config.yaml
num_hidden_layers: 15
hidden_size: 384
num_attention_heads: 6
num_key_value_heads: 3
head_dim: 64
intermediate_size: 768
vocab_size: 3195
hidden_act: "swiglu"
norm: "rmsnorm"
norm_place: "pre"
norm_eps: 1e-05
positions: "rope"
rope_theta: 10000.0
rope_fraction: 1.0
qk_norm: false
attn_scale: 0.125
bias: "none"
tie_word_embeddings: false
parallel_block: false
extras: ["capped logits"]
init: "normal"
init_std_qkv: 0.0229
init_std_o: 0.0
init_std_up: 0.0229
init_std_down: 0.0
optimizer: "cautious_adamw"
learning_rate: 0.000491
beta1: 0.9
beta2: 0.98
weight_decay: 0.19
lr_head: 0.00483
max_grad_norm: 1.0
warmup_steps: 499
schedule: "wsd"
decay_fraction: 1.0
decay_shape: "linear"
final_lr_fraction: 0.1
batch_tokens: 65536
max_seq_len: 2048
doc_mask: true
train_tokens: 909700000
max_steps: 13881
dataset: "wikipedia_en"
MLP neurons of a small language model. Each row is named by its layer, matrix (gate and up: input weights) and neuron, and shows model dimensions 48-143. Each number is 128 + 32 x the weight over its row's rms, rounded and kept within 0 to 255. Numbers have three digits each. A neuron's up and down rows have the sign that makes its largest values positive.
After each neuron's rows, "fires after" lists the tokens most often just before its 100 highest values on Wikipedia text that the model never trained on.

L5.gate515:195155167134141107075128146168125151113141176113111155108151154113089133105138147144136103113133093135113161201102135098084170111138135107157112162163064163050071089148081049145135129166108145116106132149106134161122092121084157110151172109131125168165164128088129138140147141136061125106
L5.up515:139139153125114084158139084134164147165137130126151062184145146167168070136110142135150112144126108141102095208092196137135145104131101124167144128122104168154106134131097105153142128118123110164103192138157123128130134125139171167142140151111075118146158167089145178073130143125078203099
fires after: " n", " N", " E", " common", " ne", " e"

L3.gate679:159146143104112170068157092107114166110142124127098118163139128199133139160154164126122096032104094082125126119109108109088131106119130103149064158086167136136153085145097141136111141143094133119136081112164127100136088125100093107175105131138151178048148112112135161061115147119128133153
L3.up679:100134168086088096148148128142133117140132150154104162085113182144118119139161086115163069138120103114170107083150164079141150174115108079153095133127139147139135142143144178123141091164092121124025120143130157132149128142146139182145053125158125129148120162131076137147126141113160147197
fires after: " G", " g", " pl", "G", "g", " L"

L7.gate322:068167066146119100129077151088128144065138118133126100075146152204169142133134111117108158153130087164134139111137119146113137051134125178136202116126175107159108191158161177104166188091100117128106116153137113118155159161077115093139169136128146088096170142135176084204098130146109044150
L7.up322:061162146132098116152110128061155103079120126093133142088134129141150084142111143150050099140114162142185207132167104129101117101130112118144126086123160154064161073073109138134144140170101084068116126106131159129148181152153125132119106133115124101118087169160131114146166166123073062206
fires after: "|", " Ad", " det", " Con", "F", " W"

L3.gate713:111144110176143128129157150105092174115102133163104092142115132187099084091137142110118075103124121106107133091085138140134139124155128107125175125098203195182160135171119098122089195122109133056108135136191123158122103119087183182088129134108176125145171159124169109068119129137147106146
L3.up713:119101167113064139085154102100147128123088151077169104170085126110129191119125136140156127117149121123148111146121131064116112134134102122164101138072106102061156135122136168069119159103138165088077096082212133128125109109109133166130078140148149144138128119131129171129114171125108200159
fires after: " g", " G", "St", " bl", " b", " Bl"

L9.gate489:133169158177094130127099131130154139088116111183115146135203122178103109112153128166117095145176073118203077126146126104120110120144122154147068117129175135118110153132160098091145154135134163183157181090121149070088130210090131110125162164147096100189094204110090186115103100097127068110
L9.up489:099037156133111118121118124137131178151072115158131109112151157123122121156101142183108132064123127133130117142136144129101102043160160126103159138083142157053109162088157119139112125168128118158176098070114116149183116000179077152081134092110129184149148126174177171116147134133146115133
fires after: "-", "\n", " |", "=="

L6.gate34:096188160094176156066061131061130122086131078169105127128138134147096166125165136144115072171084088146172199123080124127118101109173138106128130142162145049127200113135144129147088116128137102091169082166059165091118115110113155111176188112084105153183166159111127167122115150086074133134
L6.up34:115142147178088109131096129144113175110115109104192132121085114112191105153141146092129116114107107120125177040128118075178196143198076073146209129141222065159182140141098095180105122149161121050167163164127105103061118110128175116073172150099150154115104163103160141109109168166116134086
fires after: "|", "-", "–", " f", "N"

L3.gate139:114175119144135108128112138198121174121117114065133108115192093092150174077105123127091128133128149080146199091144139167119122124114198123129146112093194138181118083204118175192078127138172111081165139089152104127081121143154150143178133157108131056165107154148113185084157159101083153152
L3.up139:149120065159131127057073118154137140101154094120165107120069094115165174119127134114098147136149115123087111163140116135145102133088156118122178104133057145165048120147140126071117171138116164140111176126081147163113173106081098141103183163107145095094083148166103183116121120069156132078
fires after: "w", " se", " f", " K", " b", "f"

L3.gate289:102076098135194068101083170092131147061118110103151155111155057166094097137176110123020095098139137102094130174142119146130144111179156152108117136112147149104158120073126145055108158060093146118149134193086120120109135129097165076177167099075110078142186151096154142125047152124113107139
L3.up289:089105093156164150079183171088123117052090061123138132149139137143095152128111111121109118175162111106128141117126130172131127162090119133097153054138170125079122138144163094168075129093046092108193145127158106117117136136152127109111102135080118167151128136132202129119070121136119168119
fires after: " f", " w", " F", " se", " conf", " con"

L8.gate433:128123129142146103130080211196143118140132160074098136149141147096141133091101109115109119173125101134114168116147182163114117095156089069084140122133121013136155091131156077094150117152158117146185188120068137050030145132144123132193100077116115096141130146124092097187133123104150179116
L8.up433:106095090113117118135103116049113073111118187115104183159056179178168155145110137132176143143110127107106204131100131099143182158154127134082170124089126128149114136108102189132142122122154118141187123109111140122153104144113105149093158163147087123145172141144145132093085111137118163181
fires after: "–", "-", "c", " ent", " Sp", " to"

L3.gate741:125108117091132159128154211137136118162136120124132142171101147153109111111152123080092117113100070116150079132127135067159110116167161151148153093144086145095123192124117124074080177055101095131123131115100164127167114123102147125140147108195161100124099111105096109125170098111153152156
L3.up741:089174136091200134135092143198083151157123169142155092148088163145158099169187115186143099097097162139094105162169149116167090099120180126167144145111101137119145082086141161184124117058094108106144086112107142152205150131178117134127129154112120133085131146111090135138125151160193100128
fires after: "m", " mod", "ot", "r", " Cr", " Gr"

L12.gate150:148129198161083106086155085115149131156098085130051110154191151158100125143149106181099060170087105146193177091160145120113131122124174051109064133097137162058057119073187152164129176145126061143137142113085200085094090113128023132108104083157095165092159171083055122139103125109138104092
L12.up150:108091047145103118085065109131104102139184221078188122093151086112136066191107126133121123180116102167118153071096130163127121177156146111098145121087126090126163161097111186155125121105145099148148119135092145134131081106211141109168160132142112152142111159135099145149142135175109099160
fires after: " |", "-", ",", " and", " (", "\n"

L4.gate213:116169101178140142135109164121105130110165089148136134169155099129113198087151115140082142109091114097081150122122143140080090150160133112110186061136171167105178079148065110144117115082114153136207144163124150122076129135160140111133122114103118148196114172144105167069159129091107135114
L4.up213:089178127114132151129079109126152163176113106154172164045106188121184130100080134177163079117159095115164120113171151116104165078157155063110121112088131127160138156131071123169132148126099061097152150177074122140113127155164147119102087152143146141155172137149124171096099159094143179144
fires after: "ai", " T", " g", " F", " f", "f"

L4.gate64:130159099150094139085054187100140146121122102111087129142108115145102165176151120143110098144167172124108150110100181148127118080108093144108137105128123062134174172172225076081151140158146190071062132122108123116075057143127115144148077137102096107056088128103082100154076091180147111119
L4.up64:125145113097096139153108102137135127161141085155131086162062111149080110101145100133089084141135151142124099138180153084167146054120143119118144152158216062163120128155140103127124150135103106104131140088169082123114080144123110149101087120203154107093163145140170133164108155146096174126
fires after: " f", "el", "l", "f", "im", "h"

L4.gate534:134205150133172152113069107160137142085116103132066169140091092097123118142125162094076105118112099114097138124103101103156124122158102104120124130113145139145181109100139168062114143112101141143197171141131110158140194137135122084113070161082138087138133062121151182110084139152168105118
L4.up534:077178179091136099093174159101059130153133117166115126100121122147123141152140167096117115108131117113135143113126138102182063157168129144143171146095140060175141123126084137114144047121114083147069191150121122145123171137202074085120079152133135080148136124128170123160099123126154082203
fires after: " A", " se", " a", " h", " j", " S"

L7.gate6:193144099137170100135095144169072125160083159115135124087155154126138118171168081145137069134141170117085086163109179162143061132136145135103130138064134127116213108129137137133115123150154136075080147143163121115115095143153131037116099100098140125170141090120097201154105116119090132135
L7.up6:153118104108107095071112103142079140168096190071134151083157140142146167117151136089132090154148168082120128161138120195139110156122142167180056186072123144119156142137161152155113124139136123157149125090193112097149098144155062120119108141144101091149173092138092143138130112101115182117
fires after: " ", " 0", " 1", "ore", " 2024"

L4.gate133:083124095146158147093101179121122191139152121098108116139118130114164077178182074118111113090116130142117127135079161191108096193132140143146135091110159116133107082140064151089086135153146111134119173135155121112187091105102116108151128073115121083151117165150082120154107211112127125135
L4.up133:103148121114135059061149151061148104159135207068126144197130132089135100196068129116121096076118124090161064123108120123189078135140144175105164116164112128161116072138081146128146136171241163154103092154066133123090113112172146094080142139103146078104147108107096093077130195143145125120
fires after: "h", " H", " se", " do", "a", "ah"

L3.gate479:095168158137078206175092092136191121160126156155121141105116114129124097159109094154137143122059144154206135112097133155077124093161087078053118129141099092073097113186164144051145171135147184172184085153145159119160120146137128165109138089162182139159163158078070080109111158166180098103
L3.up479:108142106120133150158148141124120059118208158156123105152101146140130132082085114159139130098065116178176136192113078121136124141128114131159102113152191114117116166112107129087110110169144126153133045132156118157085104073127105125104180156127163103161095098082109088087097110155168130164
fires after: " s", " l", " S", "S", " ex"

L5.gate511:127122167129076056098073000139078111112105053150124132161187151162189138112099108175106178088108112162156129144109199142145134141129088127162132103118088106137116120126170122122063147163105107129099097100148124088181136088135107111161158101111158123138105100115142186132135126133171065144
L5.up511:135106189131175095172092135118093054054173177119158146146198162151159100121176141171144142113060166162134095127123118130179165108163127124147091137129113168103134114090117164137128085082135087170196098076131110124139175137174093077085124106180095172138102090096071141143113165117125164128
fires after: " P", " E", " sy", " N", " acc", " M"

L7.gate568:057111130128170102091117080169106135152126177096157159145130139156129056125155145139195121134128172176117189139190130128167101110098138163117126142170125159099123140157167131122111126111124120115099156083161096117136105160119120129125170104195112159132171160102120174138103144169161097147
L7.up568:121134105152109060087088191120112158093139166117160150096105112141137088107110127100109135092170190103127167174179215124148139143109129125123148164175116140108097135141078106146167113104130084153157140155120097116118126132167105104088114123195101116114189153069157161134105157097061209089
fires after: " |", ";", "ul", " s"

L3.gate722:115083101105133117102091148125178151174112103128064107136187102179151106132093157144167112087164164136162124117098075135133041124114163128060040135137118133085115134141128117095098131126192149137139133110145086127120106130088123171074078120165144137146201135119128152111101149112183109200
L3.up722:154145113098060138136104144169118111150106083141094129111144177150113112095141092121126153104104170139152109131128096194128123104174133095094129138164181131113172155166171130153153166129103134040167089141124124105114184170117078134056059073146175199108134110114133178139165139086106155087
fires after: " f", "f", " F", " ent", "aw", "ur"

L9.gate223:143163106112124131117074078127073125114167118106106158117155055089126088164159138176124121174084114113132140092137135117085163146140174177134080028144089132146178121140142099127162115149096106162119158140129122148090160217140050107124169126176128175147087103085128117154072090062141116080
L9.up223:122065161134102118079102105132115113162079122104104106178142103132145085105153126103148068131152118136202135126162143123134124178109144149116094092110144106138124102136087116100080099156148134119165123145181186106123099097137142187154138105176116093164116175190181160169129109069169094119
fires after: "\n", " (", " on", "–", "°"

L6.gate244:103124172127105136151115152145144149120119107111113142096117181115090139085165112192124081152086091135096140159161188174076100094131146135078115106101136201094113089106140095114140132115185155142091098151113159155120101206186186098090133174170157101094121127083133091148140142093144217148
L6.up244:133106108083117099129139092083140150118142196135113080120168148074087090111133114127144120111090107183107109154166070091165123143136134191145156113125152144117133094128123160133146076134120218128139137090095140149117152143066126144140083140136144107100097157155183120053195123166087193140
fires after: "-", " E", " N", " S", " D", " O"

L3.gate292:132058169144129109141138157128101128164171174112121134068153107170115128118144176103096113137138145174117136184116155127132050078163182080160112094181110101132139194130180135165101121132144113132121097119151168131161163149193139107085074114109127135147152113166099145109139126124163092127
L3.up292:114116171119108138134125122200101101082128141129146055122089174149145101130103205157110141119105100139103131044098145123129136110200091145096135172134140150119136120109157102109133114162174166060133081116148134141107107161129118108131139147152152164097107104111113162106135187178105051144
fires after: " L", " l", " d", "L", " fl", " st"

L9.gate490:200182156149153139097125142175114096079145079176136147187151107150125103117147122116166089080157061111141126177109160168091130154190192110135147129129137132158126162160115111126081145137125154146106160139105132139162107110071143233153177141170109171139079150120159140162124168131123130143
L9.up490:172110161117134158108081134165169081119096139122053131138071140093160041112191135155026104182155093138142142097181160165112140130098148118086089165125153141118179093138167125146179139122047122087169083167121155110124159137087127138124142101177133096094123129104175114095067149118169059115
fires after: " as", "\n", "==", " was", " is"

L5.gate255:114174154111165119116110136114169093099110112123193122113168095129094136133141146198100159078124165149206092235138164145144125140127085118103145148112122127081094124161111163122153172130120134155098118077130089118196144140164208171067139100121103180162096106148116158132147135126074087132
L5.up255:123149069157118157131080131122164101059090118103122144146138129071138137150086187149060118190125130164132114107144176160062164073116152146140139120141113130102149110139131183155153096149146108086156098080083134150103110124051161181135159203145133123076109077137154111103112132156109082091
fires after: " H", " L", " l", "o", "L"

L4.gate465:137127148112114089119056139179123192149115052142144138105186157128166114176151110141093125165142111043130139119143182084137126097158164110136115116125130128133141096124164121144140155095186129152105103086154145153059096175094181175203144114111170152178133096109169137070161101082100116068
L4.up465:139166099137134206106130155065185143150128121169117152097135083059080188196113130140141116131126086114148163148149145090121056186132174148153097115159122165153136099100131186145215169096190156146111180118102176159092082170113185084106134176097138102114167123121099122111094130139133115114
fires after: " Squ", " K", " squ", " b", " B"

L3.gate712:111044130139100081118114168122107117161101146077103074100153112089127116128117118129097112068124142137103112181109127149193140109143107167132117123101161115162096134127116083065105108099143101167112106119126161137050076157108136153149130116146110126092116136148159117100123137098095131140
L3.up712:141063184075187103088159138155117140088157138104128103104125188147102135172126076144155097136143133101067188149136138185130137088059071110118136096106167118123094106116145056103143108118101153131072127139110166127131107127111147104170101107080149194153154124128164102127112075122163136078
fires after: " n", " N", "ick", " trad", " J"

L12.gate499:105123153081169166073095078154130117114098089081149156135144146106154169152125118133131187156152149082162160106108052162183103088156113110082089163152178114143109132088182140094101145142121146137106065062134171120149158058144129107153095110135143114165117102057158141157049123123145138078
L12.up499:108135123092168119109109177190159115119079123087163102113168104128111115125150168165095163117131138156144117161131130146108127123152133168149134187130154156102128092149110160148120125125133149177148137174185111155159131125087161101154132133159129104169149109142160138144213093121104069115
fires after: " on", ":", " On", "On", " |", " As"

L3.gate594:116151164154137141106109122102138101099180143138137139200102107125098114125192145078121132043071107099106088157142122124206162165127136124112105154170178126163140175187112146164127091121152146076126130171095169151131169133196138122121078156094161171111110143101063149095111111177124121133
L3.up594:149050152113133135146175098086130179083173170156171175173077152105116157143131148118111124107145069117090098125096152144135160047178164144103158167106163190130141096089136145145112137106171068113174201146128132166140155090149136079135147186096138156198192183135131138133099117169140130148
fires after: " Squ", "re", " For", " pl", "pl"

L9.gate365:130120144176131102106199094130172120071128056138046096056099147194123119087133172145148146150132045190154186138140128132084165061118139154093141150184148126131148132150100102122124110125070146073158099143123089129099115174131131158084072108104111127108112127178099106133104103130156081104
L9.up365:087117104137120116148130047166179133165116091109113119103150170118064134102102137132156104110072114143159086118157132149096111135145109153149170123187122087131157149168127070105124174096144129127105029122138120078155156187100108143116132125124118122116133111130166147116102123160171081137
fires after: "-", "W", " H", " \"", "h", " W"

L6.gate270:120191100078140134128167117129108205119108112142105133148173120151143108125125155084202118115133112128121185100135124128146138156075082171146166125126116185084158099101118169137159171161173132125123120096152126135127056050125151147101164151075159072098115189146087142101139123162128168118
L6.up270:145078121122149040145134120159104129162113086133137099172107135147137128191088137157255122112140070113148106141051132080154093067086116121110146120131129126177162074141167139158132179104090090148186123082168144140086097070149215105107132104171143127167099141091160085134141150137143219126
fires after: " b", "ag", " k", " B", "ab"

L8.gate184:151181169124122128097192130166139189122079084144150140093183135097142128110083120099142157083115157112174125136106080120128078077168138106145081167105074106075140107158128075143114077116169140129141143085122078149072122123077111124178129104084172123166134158127144154189082170093140141123
L8.up184:077145121137117070128144122180183133097131153139145168052128098121184167107176104130133087105127135099089086138114135119129091100143142170150161089200160121050130156122150066124144131143114133124166136031115110126134148153124099089130138115178095148077184127123119170118130167091102137168
fires after: " the", "The", " all"

L9.gate670:083118143192189114131134108139157117081150096141130087160080116120149078136112115090151091186082100119114135108135149144129123161087158139129122089168109109114184130157172076173071158149115170142121138133132090135111132177141100159181155113132183073150141166147160129148159108075136118126
L9.up670:110089104077107187108137110127179128103102138098163176150185085131135115116092094158122136145095172158090135074133157087157093108123134152081129135086152137087142147108156173118125113094115164136148093119145182123147136147086115106088117095140155077148130170095150171200100196178113051175
fires after: " (", ",", "18", " in", "–", "S"

L3.gate209:087090159119155113144163063154119176167145084176063141067126153142101099107089124132094153119085123060211162172096106151136061161164119141130130171111081099133174149155171116103099107183106097141151132144168091128140096141067115134137164126144183161118031152072052097112094126104147081132
L3.up209:145106126120154086239169133116100130145153091146161108151125156102142131058130108110124111142184107137145110157153107143204089117168133108163168133146127119157153104126135156116145103141124124166170156140159125144143173117170101162103081081120129170129069053165156121132150120154112182124
fires after: " S", "S", "eat", " s", "s", " rev"

L4.gate732:097134176168047126147105127065162163136121093141123142152220080144141086154155082124141101172109093107123169120132151143093102129046139112121157112163154142116138124156097131154102097134155141120133169133157172110115176246130082112134158079119120088120134139090092101071114133119170155085
L4.up732:124131129108153075159106148151053087156160125112088174100155157153107162119141145112148111161115164104117094138120053146165160146069139126156181062072161110088140085124136082133114119139146159097073056082116133103090152126173122135170085124158118116158112147125097155103197134132153141074
fires after: " s", " l", " sh", " S", " b", " win"

L3.gate472:100114086127147152070109193173162126100133089155112152127120185134073135216100159140136134082090122143177163092115146159130143121116093177146124093116131175177160116074137087089115124099097170112095112125094144139203132088113147176138110173135158090122111098097106118133106114060127130119
L3.up472:106097127145185116090083176135126085098140137145101095124106171159115096164135134094106101105127114172146130146127153180103084128172122157152144099143143182141113126130117097075150132160153157168116138145126141154155130134140134115236093217145179100125186150112102115164133092106131151098
fires after: " Al", " Gr", "al", "w", "re", "r"

L3.gate249:237083090143131071093155136182116154135078112140084106112158093113155130173187156098160105086099126100050095108158117128151107130160125177179126074085137133160127109083094170116136111143124137087118180124119104125139150116153131201108098092099140090102109094127149105113191131102091121165
L3.up249:200151144118159099159163214092120094147152139189166160161101139042104129121075074139144173145154153124129099126175101120133122124098137120133122105086108080109123154117110155155140131139090094141189111103125082172203161108190115159135121151158138138131159111171133065178123151153078138078
fires after: "er", " V", " I", "I", "an", "ong"

L5.gate291:135174115141120097107130127156122196144159098158166106120127128187101073118144128202171144141056096143108198078140141132128100120147135088196132158101177142087184124146118111119122107150135152088125172197124121071130072221113194158142089126059170154132066141145101144058168151132122094096
L5.up291:165173182155162114098190163169118162148156131135150127213068150131121084168069134127195162127096103129142130089130105148128149145173125124101079165064099150096106130098187087195125086117181181102106154148126118128124166099124252183154068129093158224085082080112145125082094118122094106091
fires after: " B", " P", "B", " b", " C", " L"

L6.gate696:095105120136170090057169151157140180156112094137132163128173120177163096133161157115173045157096139128048103077108122115180121053144113054094178093130175124129114082156199078147129156121181108116090129106182113075154151150079092114146177101133099087104176114103104154147102127155146077157
L6.up696:151140191101159125085061134113080124128139114096091085135133156132153158128147144099131090101125185157071192122111185098117137138099096154144149094092120122123094058129142145098130157143134086115068153129128139110151153128152085094155154141084142103124194120133085207149135170126146153116
fires after: " B", " L", " b", " G", " w", " F"

L3.gate380:101136155131144119069117137186138164151086123108106124080158116123098150116138173153131123095152176091085109139130171136133113129152106190105113202148077136132119082170149138100084135186123164103056103078196160093130146092088096164114172113118132141164128081103105162101138103098129064109
L3.up380:150215143127142123085105108140110118105122121147169117137154123127175144044141115189183144151161176154103178115145118151132095127123079127153136131104168140120085128137098062171142101175106128109186076150135138140101137105153169063131128167129118141111148190108206062119083190087076132074
fires after: " n", " N", "im", " f", " ad"

L3.gate161:146113145162117094127191103125119142136101081109161048099149113144157098136121136151114101160119159161110133156119166144209098148164143121147142157094133140115167168055116073167098134203118159117094215101104094146102098135141129125116119103125163170100158119103060125115108186103077136180
L3.up161:093146145115205130115108126123156089079178136183171085104131102104144111165104190127096161168181130204135201198091172151115138085167116183120107097179116100109152093099119114163118089085166150106096129128111090117143181199133121095123149123150094136071168106112121166104111143166139052142
fires after: " L", " l", "L", "ith", " b"

L8.gate487:151093116142165098122178122122100134123129118120109168134141121133080176208111121103102092117119120091106079089139132146134120166136163155160104171133175164162129126134149112145141154082087161105152173093152175132098172126114158171095075143149073211136133085167120116127195133154159118133
L8.up487:123085104139121136064100173141104137125082085076099155151146081105154207110046173151117110106120127072168041184112066129154135123101172141079162112104126084233127135116149161106178089178106142140088143167090114127195191114166198116127138125117107123144118155107169108126111094084176078080
fires after: " Y", " G", " I", "I", " Har", " hand"

L8.gate625:126075033171170166173104117139149156166090083100118105162089044158102133163117154147070127074136146105118137094135061209120126144144151148156137145175182122112127097162075165084091147105104146099137128128157159109163128148158129102096165119127121094128150158111076152128089110118082145136
L8.up625:134113117096137119071174119142114174136163077161161117151082185117109132135121128080118117082096160116134158127140102075186128092093164098142068119137129147150152117107106180088147110128135151212127149190138098110133154120117064146117102086119133167131209133100124095110094184093159168165
fires after: " b", " se"

L6.gate474:137127160167117075167135160151142127175127095104184112133143107160136033121160102117202094169108064140134134182117148188139093148131101103133081121094185157159157064145123115170086128167101152136149171144170109070114103182148148126129107130132130146129143122092160119121112125164159152102
L6.up474:188091164162120073101111142153139109198164158179184104114127107127118096189126055156175118169198128164120137168159082197142096167111072138116105077085108156185191089094145082161130103143076194148103139076083118100121076142105109154064148161176132183107111097121136102112143091167151164110
fires after: " 0", " K", " C", " 1", " Z", " "

L5.gate166:066181123135094151138163145079140136147112130112105134021141140123084133126126120128064146090110124084115191148092161131175050119076153146145137109152181144086135147158123140179132121092079182114161161134112141105106110174125120096126069063138212149063145124116146057121104090148161132159
L5.up166:134116159149137084200163138118087119138071091090138168165146119159058131093148074103125102107134080088136107162116070040121074116163183082132095102109164087177126145131178119155120191144068145147165129153125104096179149164168105093081134174167107148137142125172069118104185153108110120114
fires after: " S", " Y", " s", " v", " Wh", "S"

L5.gate744:119110149123095091148158166193097155156141128164125137141118156164163132069119169117052158182176132107120147151075101133104130103117119140143175138148179092088119142178141110116107126098092148135235100092169166110097087137139157154120122065117187131119136210116179104077126122189148102057
L5.up744:108132113131121166095140129150135156122146109097128156174152181129139120122162115117140098164144135177084151115105104190150226121131128118141145086156093124120157079108112112070161177061117063103098117105111182132133093167117142091144150137114122112145108117079132135216077110107113184123
fires after: " N", " n", " s", " f", " sup", "urr"

L4.gate371:103130140096071124191148185119102177094094198066139140114140131104165107120104072157107151149133078109120127131120161176142098094127178124132121159072111154164081101135107137118089084132129116137152141142148127139116114111137134138086098065130190134097132105127130147151124157157140171136
L4.up371:161191199094123063160080149089174147146115133097159090125109114152157114130057160183147082082144113133153138140202099181141104098077121162133129148155110182161116146135121146163116104147142134116129102156105112127181129186137157182154129078144146151108103114116154113106154172156158200121
fires after: " D", "E", " E", "R", " d", "s"

L4.gate122:094106143135134079077111108115119135156111112119160163137093087200141141109176163153120124072094186127073136114093123141107093119120116099119171134091136118111123122132097153124106222137176140123115112107151079124108066143123113144099141046100144088065103156139101124167102101113158142109
L4.up122:191143102116081091132156099116115118155058132060141129161205082126093145148132126132080114087126109118054123099121084092142102117070139130169119147086095174218107105200039099112097131156135108137115160138178134096080086150125165179054099137195102135124092150111109134120136144077144098107
fires after: "f", "h", "or", "und", "us"

L5.gate206:112185130109133102080167080124171171140127090159142108131202179201141075105159192105155152113094088109090134149141129143174059105170154121189126159076179175190154151117111113143066112110130137107215153141100100101145115127085119157106153154088155178142128078091129192055114129082152092186
L5.up206:115164169089152148181174121225174131136130068118148129125130175131109124166132130098085118185125124144083082117155140112152057181128110102106167123100108147115154091114047106074147087056058149101108176084098103100180132096146139072102135149096131146097133087067169182120164128105192101132
fires after: " B", " T", " M", " F", "C"

L6.gate309:171180166157079149131091062138098200100138135131117092117168093131136158134096138122138133140060128135179126138111197120069098112140105147136113163140113123155135059117145090087138149132175128173102122093165086104177092149189178140171122163119092106147100156129117090137141096151160147149
L6.up309:164131135177118103141134082128115088096119187131183115130105163105200109110157112066055113123140086163108158112110106162157140079143101155073107060104099065162153106117084143130116092089086127159104065154086219123081132143108140053180124161135151152116161158097163126105093104135130106104
fires after: " R", "-", "\n", " r", "==", " ("

L4.gate747:119118136155164137084151128167168169153148080136119089093121097145132058115127147140149137159106157120131117153154130170178131132108118139173177147145145147121118127055132085118132135172142138105170094118120063126092080192085120170069147116069119151131147149152124090063090133071142129125
L4.up747:137144138072127135092123123118123146096168144100114125144146104111120159102100135178130130138137162112107119197164106106124210103118137112097098058117180093138131076053091118124131152090075122137189146161085152119181109176138120128164136097096143181111172141132187088140181168100047181131
fires after: " T", " R", " N", " J", " M", " C"

L8.gate137:148147135134111099114163161148084182089095092203104099134098125106147169142160086206109122099138154081133105104099101161184090099160119114121149083125150080110117161107096154139109142192097113105145096104149076085154136153108122142106131105099082126182063150120090101108105255154164168053
L8.up137:195145116167107107093212148136164126160099060147081154175193139177121166112157138143196098121137034099095089100132151126090090181087073138148207155106155118094128157098131164079132135119107188138121136112109081109124153181155176087151167125150075103159129206182139123145164121144186104159
fires after: " the", "at", "em", "The", " th", " The"

L8.gate162:165175098108116179169113132166103116120157095078138123097100078124133077040081112120128087127126130078127115100082114189128146127132158128164151158132146101075153112132172127122143168133102124098141057144146164063119118147146125193119070079143185157109082133129133136120138146200150147090
L8.up162:129081116075198112101081146122079085093196137055123141106108076132133167094107207112173147071152105100115124151112095176145098130102104111093170136148163114126169129187158106133115105174146152091177130068154145117068127145158088149159126104116143159086149179120146108156131112120185131128
fires after: " al", " ins", " as", " aff", " s", " th"

L5.gate764:125128189105119086059118134119102172139110094179131146134132144215090104093103168134088131150115102156107163137178045118089079117137102144156151095194110174159137156082097078110078141119097145132105071166090149084096150084100156164123124116155150181161044081184136160083109116099145074125
L5.up764:145156074180103157070113099156161123136116118124095162128150126146124074131121136109040123115127086141071164082085118075106194166135121104169158159165142111122111169093140029082135192153125086109157086158130152109151173114049125160140163089130108131153071124132161104106103143127052085172
fires after: " W", "\n", "W", " O", " F", " B"

L3.gate644:146145126115153128151163148143135203112107094128141137095191162117144110049137086154122094138176124089111188133113143119141163112130116111142171136116123106131103046159110138162117122178113092162089084150187165128097108128111179154199161066040180074120130189060102145087166159117153151124
L3.up644:143189133098109076123208107140145165139090168089067183096118160087147133121119100114127118143070142134173115183145173157145105174114128152162169132046051056154089153164157188115134125153107100150085117106133131172129144108179145174113128061071151094068157113067139162109137171151126158129
fires after: " N", "n", " J", " ass", " Ass", "ist"

L8.gate494:098107182189147094161166088094169163116148127110138154061063105145077125088108141087172116108108056135129133137137101177105140111148127078153111144136154138208124121142132156129106178108129148098194147173171110047131155156180084161118093120143167101106159108138092122047126148138131145086
L8.up494:160135149169130142132135116118162162123186165106118166055125106090112142123092081157153094103159111148063150152122076109087085135050100157115087183165152173117088098126064147077108122116087139179132161160104070063114142135159092099065132174146159089120141102091135097166089157174168180143
fires after: " G", " b", " r", " B", "ra", " the"

L4.gate172:102182112133108107127140081207132138123125175063062100103166134079165117138097120118161100074121115144117138126153143132127109116157074084098099180099120065126093067094131099123050106109146136174162112118142103111115105148121159155124190101157137158127179061086147159105123113100130114160
L4.up172:209108068142151082156124143120156134078129147138115107132089144126129142137152155118082115129154077091154144114161127037108139160115156142138117136175139095071106147106148087113098123095117058096111123141110148139116146155169095137153111096109095153134127140107184140113132128174134146153
fires after: " Y", " 0", " N", " n", " V", " 1"